MLP neurons of a small language model. Each row is named by its layer, matrix (down: output weights) and neuron, and shows model dimensions 0-127. Each number is 500 + 40 x the weight over its row's rms, rounded and kept within 0 to 999. Numbers have three digits each.
A block is one neuron, or neurons of one layer that tend to fire together. After each block is what it responds to, as a language model described it from the Wikipedia text at the highest values.

L10.down943:537467501490543450483462504480430494474495483517467501506515540521537522436544559480455594525518534457520454462544469498501510476451499498445545423471477460511500518514490471500473526461462524437452555538465457474465543569479472485453486565484587535472481495498519532405543516510463445457445510517514526534453505536490528549495533512508579474532493531502490561470523497598535604435476
Responds to: Inside personal names

L3.down202:410478457566412410501492502516511580506489483532487388524468546509490537527492516509490509501536487481486454563490457448566535496548450504551493498466472487512567458388438530481513458503449429494522567485487560489436389501481495495498491420513482497589435487491440551503538490496485566489508535479607467478483460446467476456461474463486512502479468524516459465520587529572490513525497
L3.down236:406495562478540531484578575533512473496403557535491484506496454514454479495539541449467481476499379552420512475536480564436481504480527507514466471489499498428517550464507525511489463508525488479557570447479460480521524555521515464502503492539505473481532486426409423502499533511467560506519501483527506530431530544524527427552537518465540559507511518501474446566584468537459530446517
L3.down384:508509474485463504456494554559488512468557521508557492536437451523457534528470529456461503436535501458543453444509528513467516493479443530524510509545487540487480512432566546456463530446463542512468476527503550460551512493519537476456510537550509443523512478517567541479448471486535514570519464545516437517531478493369529387534509487493550548575507491511517401527535512538466550476434
L3.down399:480416457419460522413515525518537514493529493521549490518525495510503508602517559500523535497531558520500532485503461488531434540487503509497569461424547541442556495430469478484501527480560472470418491486466445437445436562478450473563544495466502542513513540565497565527535481549503536529505476521537405503542506505554532491540413468511539504453529521410523446517553498456488444486510
L3.down492:569556505514478436403520446532451483424466516487492493497558532504519502493439458505508483413507472495533516559466566483543517485445495429590529489507545488525501452491528546536437534509594491511572500424544525521440526512486485456498516439543435470488532557501573534491501494488432472595523461521481465504521480488537504502524533464521532567522543517515564436484502489543509547558485
L3.down698:504466531492443522504510526472456439463484545576478500457499511541484500539499469492467495526488525510462513516528440608486495495391476549501497467508546512464512518435527483478457494473482483430422548496433573443514447623556540429549453444465467526410518471513485462492494529534507509531503553515498464519477495440540463508545611450519542485509517518520501398474544516553529577475503
L3.down839:511456448509449507448536510530536512450506535521513459477483484543479540538470507498511529493437484559453449512521507502540542462485452502465548546506528548516482446493478538472554471489548454528508441383529458442574501552499510497464478529567475483504455500512498488547509527465513517450470572519527466607493492542419470506557616513464496530518469441491422396543556527437575489546516
L3.down887:536559529447486433523530442539536473444525446524511435472485480525497537472471494431418499470503435421510441463503484525493467438452467511478533524473391475539529515543485496474524494538558552451549469466478511473489472581580541500540490583510529533470468459444437506479469498485496589553551519574466519493468483537473504519507445526481548478448616484502507409531527518502499549485513
L3.down958:462476525528464501504495501441533535481549540483444493448500478501532475486502441491460470495528546458524466529538521512532440502553557552512576459533536510518457483481464548427441555549587527528483470534511536486465455509543463539527515463532442563471510552491490502468485569587460577508507492533529461441477539549543555517520544412482438582584557518472573434546484520554555502494457
L3.down980:472533543483461505502486476469513506498463465517466472463514460522475495520478567470466502426491542532487486543550511478539453553447478525524487430496553591500472469472509527445485523506609517432481499514494536495500481532604516513553533436524484520431470629476494517527480560570480539502505506509549456456479483546516483528544509468476461535497536534450549448506484510441540462564487
L3.down988:533506491521446403502443440508491483443521518511459461566546517527504545510505578426473462443532448529523465448505432469509525500447473557447484499515537551430487481478526460460533541569605512486508463464502566550554539501542534472487522486591533530483473527485511480460526532474528479484438464540528516501507497483382424524481439504508496529478499515444522455541463470536519450569426
L3.down1031:471459487459497498493506514475430489569435512483476516439544439511524551502482526553497519464528544538517490525561564505452454470510433479486499471475540489456507529469460509445518607520422488549529498504497530519473485419493526485501512518502482507488485578463459511527503563524458484488542493487504584482479519495510496516515466450477485525583471557453489486487446490554473512388464
L3.down1178:492510476531468457494469450478450465464436512499490486492460527542411445462538529379514527496553512539494542605472491570492407490543489579475480463501510521487497571460544493474466557488568514494499519483490461494479533568554548444480455482513485481504523499566522491504484441551441491474451535501430537553546402452499475444512533464547483510487497526491536468564484501514487534420513
L3.down1240:503465490483516376499476527554492454455497558475429461520483534515453541525540497440496445526527490506447541484483520425515459535526498509510478458476479534403487556415512558454516509477522552494487501532396525541521481520525475483449489592567500544489495547590533495488431460534576482473591488492576488456510461483516446444466551481526548511446443472411507450525550508597485493481461
L3.down1353:497525470542496462489494486545509497566523433530495537420487490515412442457505477504506463441495516506455503517529465476565555562546520504514551469473459577541458492454521532540559466492585494485553522499473476551561470483579490503497553456510447480565465516513614531477450475474471442541486523458565464408516480509440499448487502489510422591407514541473550457514522455580551463558494
L3.down1364:455526452537489528511530502517483565528441515571482469516538458577518446441434483469486563449554467532433555532482450521486445517543437558499533494455487474526529471430495575489471496550574476514470471513484517499498505458540500493573579494462531453544543520529470485539518488481510518565483463483503497481479546496510479470561529468508539567510521539420529427520418457502461481503531
Responds to: Year-final digits

L8.down385:494511460447510471521431580525513455423449542466477491496473462450484523480461534481456536426491477521542483478490498432449532437440499484497516488552500485535480471484570510477538459561474586470502505429508481531453500518477566468499560516545467506587519457484501573550479510487471488516489523514513515494453482492465512489474487459546597493538449501509515507500471460565445515552517
L8.down627:439536493455485513541461475584530492481472505500463572517480544572493488511550548504419550448457480483447532449561522507518526483417567544454485443463482508439464532439461476496462558464505565495451568532488453521459493505565526502530449414495543510536492548509476505501501476520517481528501530508543491486429514493465465483533453538497511479546489452422522486561527509510466500487512
L8.down882:418508543459519512449549402491479459437469452536456576503452519603520502537482493507458534453591494490532546545488510539588525538506550460488524491492517507528575505550467443546540480571483548515517526519451599542386537435502576493499604510543490456551470543542559478425455550470470535536483444495445542431479446519474509533488422499523466547436469584474458475545489503487522484540501
L8.down1520:540477538427492486507468539518473552591528544563529458527554535564516511481494411522496548571507561484412502468534545506415477521451505536456470460415478540544489483459484552508517450496519520579464480519512493471449540465499443482517571508458533514479454467511503549482515501525509440508532448534512517493510447533438540539471460476535398489463493441482450554508493463508511504461450
Responds to: Year-end and heading closers

L8.down339:503492566412491471506480476533558497431496552560463513530522530523532498514544494507433508515438506460550526492467506481537461449553376546509446510514498515504536455516444559567450499457500524446501498541545553567501420452485529495558468513477484429496443453486522505514565518535453489568484509465509486447519504519571462534509522441507468527459477469486520451545576520473468509457441
L8.down626:442493438505475481449535490512503488524514473536434546520501516572469535551487520460480513523424461492563488509524461447436464436569489559526496445494515537511460525510465461517494497439514472540521539513528539500451523554509493554562497514472433510437507518514508528545507411484506417467498481517487465502480539508506487460494527536500537498507463484469428533569405471399549501397560
L8.down1258:424534510460453429520555505524461527476400565463488538459469484523502508546533549487494479456550454462460479478468532556473507503516424426482588508567465503519473532475466456510509483466498535469482475458454475536467490500535530504444494467490520497419519456445515466532510476513502565491432575472526534503497451456608486477527514542504528498604535520508457468489544518542511556463560
L8.down1349:545527492432457541557560524510472475471487526468476489485484549476504464467458566489551469494455482459487469472535559508438486536490409560429460524557393501514476594600414511536578573532540517529484604527571474514478480556506572498494484567456485490478532514499496539535556476518497488494496485495439491477506497521466507464474468501539478463571537500543473377496526521440489503477494
Responds to: First-name ending pieces

L3.down131:520479404496501464456500557447524507528487490451456502491492543525426491457462486441442459515502478484442513508484593490443510525478485517426543541489478557433508559521497530534474501509462534500506466496510466537524457566531514468549602482503502572441504531501515487517529369485521412480559481512485536503497575486498510476529479412557547533511564507504515502468526388520427519495455
L3.down179:533491497581496441526459420435491563460524534541531513528459535499416525525474544489532499505515492534483564525495508534545520538404432468484554493467488488467604507500493489490472553509416486487474510477463466471478417479550508473491601509465481493453469504549505543547503506518559453494592484465491532507448481488514449491471498418555592509503523531411499468452486467559490455464471
L3.down258:529492433416524465451482549536446510463492501544441550525545559522472424522557532528507516518432488425512433546522478422466489477457552418507517519461478545526493529498531518525515528497460527432449573524519478579483507524448483459442582551488481496572543443516430520557488468559442504511540550506534512594516538477548510511516467457461507490452524532481514452485578492473522511492523
L3.down428:460533529502520471495534530537484526506489524474546509507511527538468426572523471539555556549520449520463507486535544515487505445433494421555454522489571504506457544448521496517478512492442490525505494560522528522448562406479537478469510382488460462453414515490488480470477498557506439427486587484469544464540458568603484495525435525529568505484493500548555417513540495513484486512518
L3.down542:433430527522528512466591413484515493571518468522490464447464496503525438560534517542478435614439495484495514511581524549503523490486443580519492483461449541514508451507502425481464389492482451476452550470497483545498419463451525531451557525488540504561535444501540539422503540505587481524432468525464518500476472540421485479484516468538586485537530462484552512521478526561463518468565
L3.down661:463505477466483469492434503478527415508406528552503490501550509465535496556555459451508515486514492497478507561480525455497556489518484458443440617460492530479452438451512497480497470485532458509464540546488507553545455518466509503544497493463497424461539508526548520566558524463449490514476509500504398497586497497461496471483546527482521471479505451516518440427514535572509503490495
L3.down681:455584465485464426476532524525487487493481496480545452555500499521479515503517457501505448526542502466576535545505509543478485502527452574562561468528532523480442427494467505502499546538505427520484549441455483532508435507556459486524492469514574490470522554447518433549559524518488449505465444514536569484482456516417470449536539540464440447472549475458573450555436479459484449447498
L3.down801:500519462481428470529571463511454517526482541467441539471591529484405468554502529489608528519469490498568472516513548509444572477512481508528495476548533500415482523461565556494449485508511449454449530482461507539509555457466461458441464510474558512487474492459487553380475473517509451487526514390540447540477469485503526486492465575554484522577522493492454441516556506485459510518505
L3.down803:562527529611517480470510502527521513538493440526442494406590497513519466511484574475497481535487542484514450449492523468501474505524452514483417519447528530446526488571457541472467446483522513497594528523464545544565488552537519449548556487497426447515494520418540530447501436494504487514497500507568459533492522427471480533471569431525520437480479595573407474483477562544488496570495
L3.down1043:457544479564511481537483466495533418497497461400482514506470471475426470540509497498457581475407552515550537552600502473524505489493505488537517487517491512546466493470565476535427496586524488500520460531542485474510481453469487502403476614534498497482528480585500475514532536441571481465437469481470524499448594523518528465448553485483479512464525467471513478469488479575489483517499
L3.down1072:499484482491454474494477443442459534463504565515539451576455522485488553538527512532473356533493497467428493550502473498546547494467419551516543470478544533507526494523523453522468494478450460493471481514506500558478473423520538477517544414469468493499537525544485521507549583490479440468489495473490467428448492462499501511448472434553477533553583517446572420481481526571488479488479
L3.down1077:472553476494487470492459440440512522510434555523509479541469505525516529527514528475519466520497490485471557582562490466531541523466424492483508444450525517430496515424523540502466562475480498449456483482496501518494435527538538467560534460469534467405540516566531565483538478497542442477491493498468563502434459450507510508499450513575532528482534483447502475491547497563496530444439
L3.down1124:429615451514527520518458540535541477496492541480445566489543474555411508507540534472560517501516497508512495493454476538442448501531501465390547530503566447471514484512560517543489429527564465502457562563420474457540518512440460516456493539601568493477567536514546498564526513517473515485432473451552481547447482481514491472542471525509498530510493520430495504560520453501496461490538
L3.down1209:475487586544517503468510428497498462539502489560483503528433549459514558500491569483554458519495563458562624499470435539520495512487391485483580498559508492554534551463478526501469553513535546468420509457486515534450502501528531456476508514458482488487490458519539536542556509510522510497504481419484552508513478494482511512373466447512555516502564552440520446546556516512496536422505
L3.down1212:474553508515450566533530533463473547539467508520482442514519490567499503538537584510519441529520479528474511564535460534430489537470438459465551464477530592423561502476508538510496485498502493471501500416469545427483445477523515467532497403496548498462490536570475550504474511536481515534540493476446526504463491504447562532490527430532543496528506457442520469486481524470465450411428
L3.down1461:564451489536450465510525452512490512462548539543525462478520532470489508491491548469519522572483511510519575482589516539448486470474447557522427431497520528476484436446506592452519548458507508450445519435523468478416469511535466508509532509461497466449417488491458535532470506515500471523522523468459536433473473465528466497587509491460544594528552487393584518510496512486468544445439
Responds to: First-name endings

L10.down1267:436478445517470478479492525555552527522489484472498564520556497553465469530514454530500504483497476467564491514492557483542496507511470479561515506599490602510490519520535509486524463529389533495475522464491447480451453487485451435528513600500550560475504553530523462469465437484505524604468431542432443474572536529448550540495518464505480577537573529496579497544519550475445518491552
Responds to: Adjective-completing word pieces

L10.down249:503442486522512538450482461549561517525467467503558563504525529481504494547431480509543544479466436486512547513505504527451469522567540529451490504525461544516517482462539537531455455516519549498507520474525505551450482518562485462486480449462459454458435525503576493508482461460566559498465541482476465534450484477451503487526424618477545496474488498550554455494458484451506493542467
Responds to: Year and century endings

L3.down0:490513489496489497515521545454528520473469482516520488502523481592518485476555532550468516502499476535461465476551504521535574477503547509521505511495503457443488533459433477547505397477491520412468460519497499462495488520485519490593528504424430462524517498438451562506521521529480423431526564544546560532534515498438401508506471490506441541521529482470443404547532479562492514476548
L3.down89:436531508485458471578526480516475470565591539526534538448451482472477580492554569565563521488525554520435499542500500463457499500503481440494533504503464496393497511472521518542499498475483487587520506532445535440475505499479474433446494455540556507574517506477549515474417513436480433508477521510496513413482516478542518432436504521543533530511493558434413505477539484575464523451505
L3.down111:460529514543508483503471481491523475515489515548486458516515561527490494507520499484534591468517474466494510519567512527519486494503472508542451442487425538511493557450544511489476515511494457468482494531515391495565524529559462531520447511507489416467561463534490536495490514472511448446456463497469467545532546462479469480477582462512488515503483496465458376453524593544503516455498
L3.down181:538507472543485535595514474497525502561501461493495531549538538556449459468537523514511538530440559557468436483480514511459566492552475534503470561442512536452501533433503526464459426477518526516441446512492433491503503459482443473530559578522570548500482496543428550590537495416491523525559493387534492432491553495441523554541482464502499500530530520491469502438476483497519437509512
L3.down194:549513435522514454538485557532523496438437457541523528447449484560502479464547553534515536525486484555503488497509415457474525488496551525525500527524534530503534511502499540474456476446431540466497520528405496455435513503387467511467496546525544509510448485522482487529444484577554476471500528469529460482506527419431470496548520461571549525544512519473490508523508404532541480493590
L3.down305:464510464554541535514459535490463560501496471477503471555459459518581519562587522510545554504522433464490441451470511457498493486506538528580440555488485511506512472442485420505383419518543456500516575462518512500513540528598486549472470566494428457526479419491547528469456460562520428512481464563560457453424496514504490530518518483504486481467516495495532514499482510387480471502438
L3.down336:461499475477485499451549488509578544490463486481547519503507484539504543431453509558541496474513529563470509533470501489545565474533540540541494384469540550555391529474463522408525500489513555579442524503524608505431438534555544519564489446515490443539510483535426557435502452460496435529436528504535505530467466484458579457488546475472423507482460511452563554476556538555435402529486
L3.down404:508511535477514495497478490436500478503549489499578521446510483485448471511490551510517471466479510491441483541525420500527480555557479532464520495493433483450453540496494505564478605528480438558545594442447558537528477488463529526492490528524490471506454565489415551437533526591459480577522492498500558380529576516507571491472502447500455513514479496455563475431455453516552456502483
L3.down407:461508519474463513531487553483484431543513457599526413454495483463534426516566454553545507484539586541521449552504455506444540531478479509507532514551468517509530451486537498456465509437523473445494534510472555405439491615550482490512519479482504560489477506485451537492433515562452533510490481474524500471489511521482433522533420493440488519498581486430544529542485526457531488500476
L3.down412:442448508472529531556501425557490515541490569416532537456499470510410459559520414501523464501511556480449587507513503520538487431473497553440501497600527532449429563573491548507539472433473511449465482483458471510537559481554473527479604491518578426505498462545540464530547530504525488515427448549526489510520426581581549444515535513506481434539466571522535505561535495531509438491500
L3.down650:547575473467533517481451516473537497497473450473516585452490542461492461481514569432552515495561503441449513573487488493527480473566474539419497491553469477400502528453506540511480478526490485539456402498541535483437450495509486450462490537574439459478524523535540458453486530545521501510576502475555504575491455481489478447425484501471542517562457475451546548516509552509463471452509
L3.down651:568512465566497529478530509525478469470461470490512464493506433525558489491536554536507445511455489560518502537581486432442544437535564475480479506489478536451441570466496485492494457509482526566508510434497512517497525484487501485435520522491469540473522522500453529452492504518527515557525458479566579499490490460467483496572485496514489439561439467493488515592504510504480489499534
L3.down900:451509479491517513463511475489504505529479449505497471527464524543490482491509614471515519528547495575558522498545468397489544459492461498480443493540492462439555525547516504442497537461482386504563532566454522545533462547466469462592516437454538532513478547531447499517497540567510427531551476469535495500540450504482454502438535498463504511532498447454464460530523466510440453488519
L3.down992:568482509433516475505466513473527507581498571493488539531549452546457444479527560546435443535492500500504531473491457456481547518475478489440499499475512472512503548511469537521492490463510587523484507473476535503472443489505505409539471449456517480426565442532462537523548473460457521547527537497441554507508489521521526412519549545485473499503533535481470470572551486553471498541479
L3.down1152:572488506516505473501449438533488501508521519539550455537472536504491482471501452526503501548461473458487553428508490505524502560450482553483506485495413479504572453476455500463505561485467474531424518578486496491544525520470483550570465557522559523522528402474494510542449519470526518477509526482421514471520531499407512484439468465515503572565482488553443513468514478525494462561530
L3.down1173:462501394649526533506513528498549444465504513515512463493478574611508510486535450570500490482478480518464510551527536488530504429479507513433505450501515515505389480549471547437555504540464494547427478506445531497473588496512484536521461482475525491515572501637453522488487495521513467545455485449521526495501578503542501478497470476473474568480516468444483439488565473515478490454436
Responds to: Mid-word completions, compass directions

L8.down212:523469482497569530534555491454473537538516424512525411554442569452528470515463474488524501497503544561554513499425462565524449475498550489538478455516537446570474540473561523494484567493489479475570447516514539530488487533432440513439462494526518448496506436427471609486475560461492482545475446528489555443507417445472446508569448477487498482502503453483515494533502543523480481570513
L8.down317:524477418501489498411448524531469495542452478541547489554492487503505540552459491460497503516559516449508519464511510465538441447430482509469449499531493523408533510480496629523494486512555550487534493441464490496425490458555490440468431561497504550544508487592472449505515518558522599514485499441532488507527488442520522528521495434563493546511540538517551502548511483450458507449483
L8.down586:400496527484531446513564508524512536487424439502477406525435522508536480492513510499478517508424472519527441441447493529458509474522464505499512453501455479427520503601529538465544467480485553478456570474526502573437516514491534494448494487456465435577531475416492524462509489521527577646493518519520473469471462496461529576573487465513515494432486488528466582537499435500558452458493
L8.down1070:525481534546421550495454579453523460538553469525532495507549531481434502455549496584455474521450481506481477576497465461476505422419487480500551549476480473528500567524477482473507489631534471483562508565530452472518477514491460489509534499540531451551528542491522513564490555480518473502488409543443475505574446525504529553479475531526370518495494462438543560518374537391524539440514
Responds to: Compass-direction word endings

L3.down47:479595472505443557464542517482494510490498523481474558552542542516477414468453624530446518471501541467428571563523470484507518512448518453483540522512515527474483503462529443519480446450526458537558561496511483576441558483535485478531588465526541518467492541488469525564508493580503487572461498482485502404523474490449547502504521532510479563461493519489461578518476471467504473523509
L3.down147:503551491460546538555462492533499503476524517513556475552556535484471478494520480481506484518540476473435596467509501508492579477510436432512490505454524482477508522445518525483453511478501539519577565443521461530455472536468473513507460458514533531540447529538419514490527413528473529494445510439474498481464457574441520525480524424420470480434506442443524488541443526597544485459536
L3.down356:532504484531551476502448509480491451458542575410406539578609490540440550497539554476544485579568497504455449517561530481597471500503490538518489494481459519550424500446478496512558486479510444459466537444496496514497576447451461495496530524483497551549454578544457512501568479549459498513525509481491529506565497472504503510421554574510444576546550535475482563457486536503457496467466
L3.down426:417496545474438474518467558482500454510480482520575482514507423465505538498509541491462465538527455532510437578450491413463503517550457477461396490501458515514476460471511558423483544473532497515516559451501517421462467471530491542492429530494468504504608522450457522468479502473422473493529476525510436549432557492462457443514489539544572458520472475430475512491474515556548496511549
L3.down475:436489551403526507464502479498575481440565595507530498488502528495523489517475500481545563522505569478420508502458509507453490459540509447444496491529520489497597512504527492492528549542544434481465533547516475478506501502474465495477558432518504472461471526494522447440471462524484541536492483455487499474508482519507527493521516461402546528464484482520515505579453666508472513572466
L3.down535:558480529502526543517464527548489490540479536495528451467517496504524526481516526490422517472519401511596464522538452540494428499471477463493504493426435534503448516440521514448495581546520519512404501436439520501585527447539464520527485491469473511459527516590518555503471549518480509501517483456427420509556470507457474479496454563523521548491445442459554503527504478583462512388557
L3.down690:457504477546485513486567496555541440500536524452465431518451457438504518511444482450556493498477558546550542546446535495493384490516524505499484528458460490521478501548491604467501556540489533411448487469527530453536488425539532539518429461475564452523505577459433469486480434432542477484538486433454506530450541492540516532462544516449554471560519496470558498477523541497482482447476
L3.down727:502509533520475468514512512533483446474501492480537493499465523516501435522484413566526460535531451439462552497517507464510489448480546552468485509473437486417411476497529549497472556493515483493509550477524491526479514470566505486492586513505420485495530532632489492556475515467481492513494525416556466449554530587502397486572438489436547559516475508379505529528617554483503522484439
L3.down1057:530487485481551546516569477536540521448518482564450533475527459473528526532487565428486497484541495459464500564475455482476543501451512424513543486537485485438471514490500487498461535550478525573503484554550467422508454499513450586553549475511528560497521486518492492535544458558472500570522486563441485488508516456476505482575489525468560500474423580479442532516455487461510556506477
L3.down1059:519429501468411481472547529557473457522550481461503523613501509469449530585478423551502498494544437513569537551566486453440422465553483503483528538510450466500488503516461524556485561461580494449515487496481528489464466457417525505537482483496545477492452539508520527519466556462438513571420497480494434450527512592450485486533556566474516516438558450513494456447494463409434499461552
L3.down1079:498510530487517484514510403516467536470483472535511449493472527446535460442530478450545543513517465444426518527542498410504455543476431437521470504521453555525493470435462581470507505525549461607481594484507514519478510488539423519544584497587457469569478550454511489487529494466494476540490483543476519514543485521456544464489503480520433539489508444535493480501442475529509400465479
L3.down1080:510467542500575513548476533487632446469497512464560542511482531496496488470573451505453500548512469454523484476532532471490553590473459539478538548468448479489433466470450552449490501548543554475549552466545512435486545454505455464519530507484513551481485511535487429497554474499457564476458493513555515575418465546454501496487487545420568496485471487491521498448477579506454513507547
L3.down1167:548528485521508501534505546436566510504499448533545520471475424497517433532488485477493518572454436489489546553460521480527468464479530501501484498555532469430528520553458518496545543491476455465474508449515518511497496530561505569515470514472497495508532475580468481511461507530464553504551515477493521493569524512490501524557479526576473497485460484520521469509489517611473455466481
L3.down1224:407525469443506563486439552516523514472557575465581554560430485458516506508556531510525483508473492437492459492513497510495548511435449492529505536483547502452498506486546506545459491531450485419445504539502457478540518462504511522496505470492506452467504554426480425496534428455556528537538581475529492534507431512501520481462506413469507444501541508555514505476537538537535536479479
L3.down1297:486450418503547512531517488524567481563480458559489460484501433392551402518491515480465442464572513428451484583468424470532474479561461501465505432425514525518608504507509499528499496501483445551475513488522495470461504462498467516426542479535527541545524535505508547566519548519534464529546571482481503435456507484449499486518484406465478403510515555512505490467531510545525518526448
L3.down1361:530530467484478517444567521499510471471526519496445511503518534457516513481472600501480488505564523536472516519533484527515514471462467514393452570569531520496483501467527489520455543468553488460502553432485471474463459463465568523504563567495485491553537490517530525535516505491464411515452491516538413530480522543487571552441479402502490481494421509480512435459512432509548487497534
Responds to: Mid-word fragments in names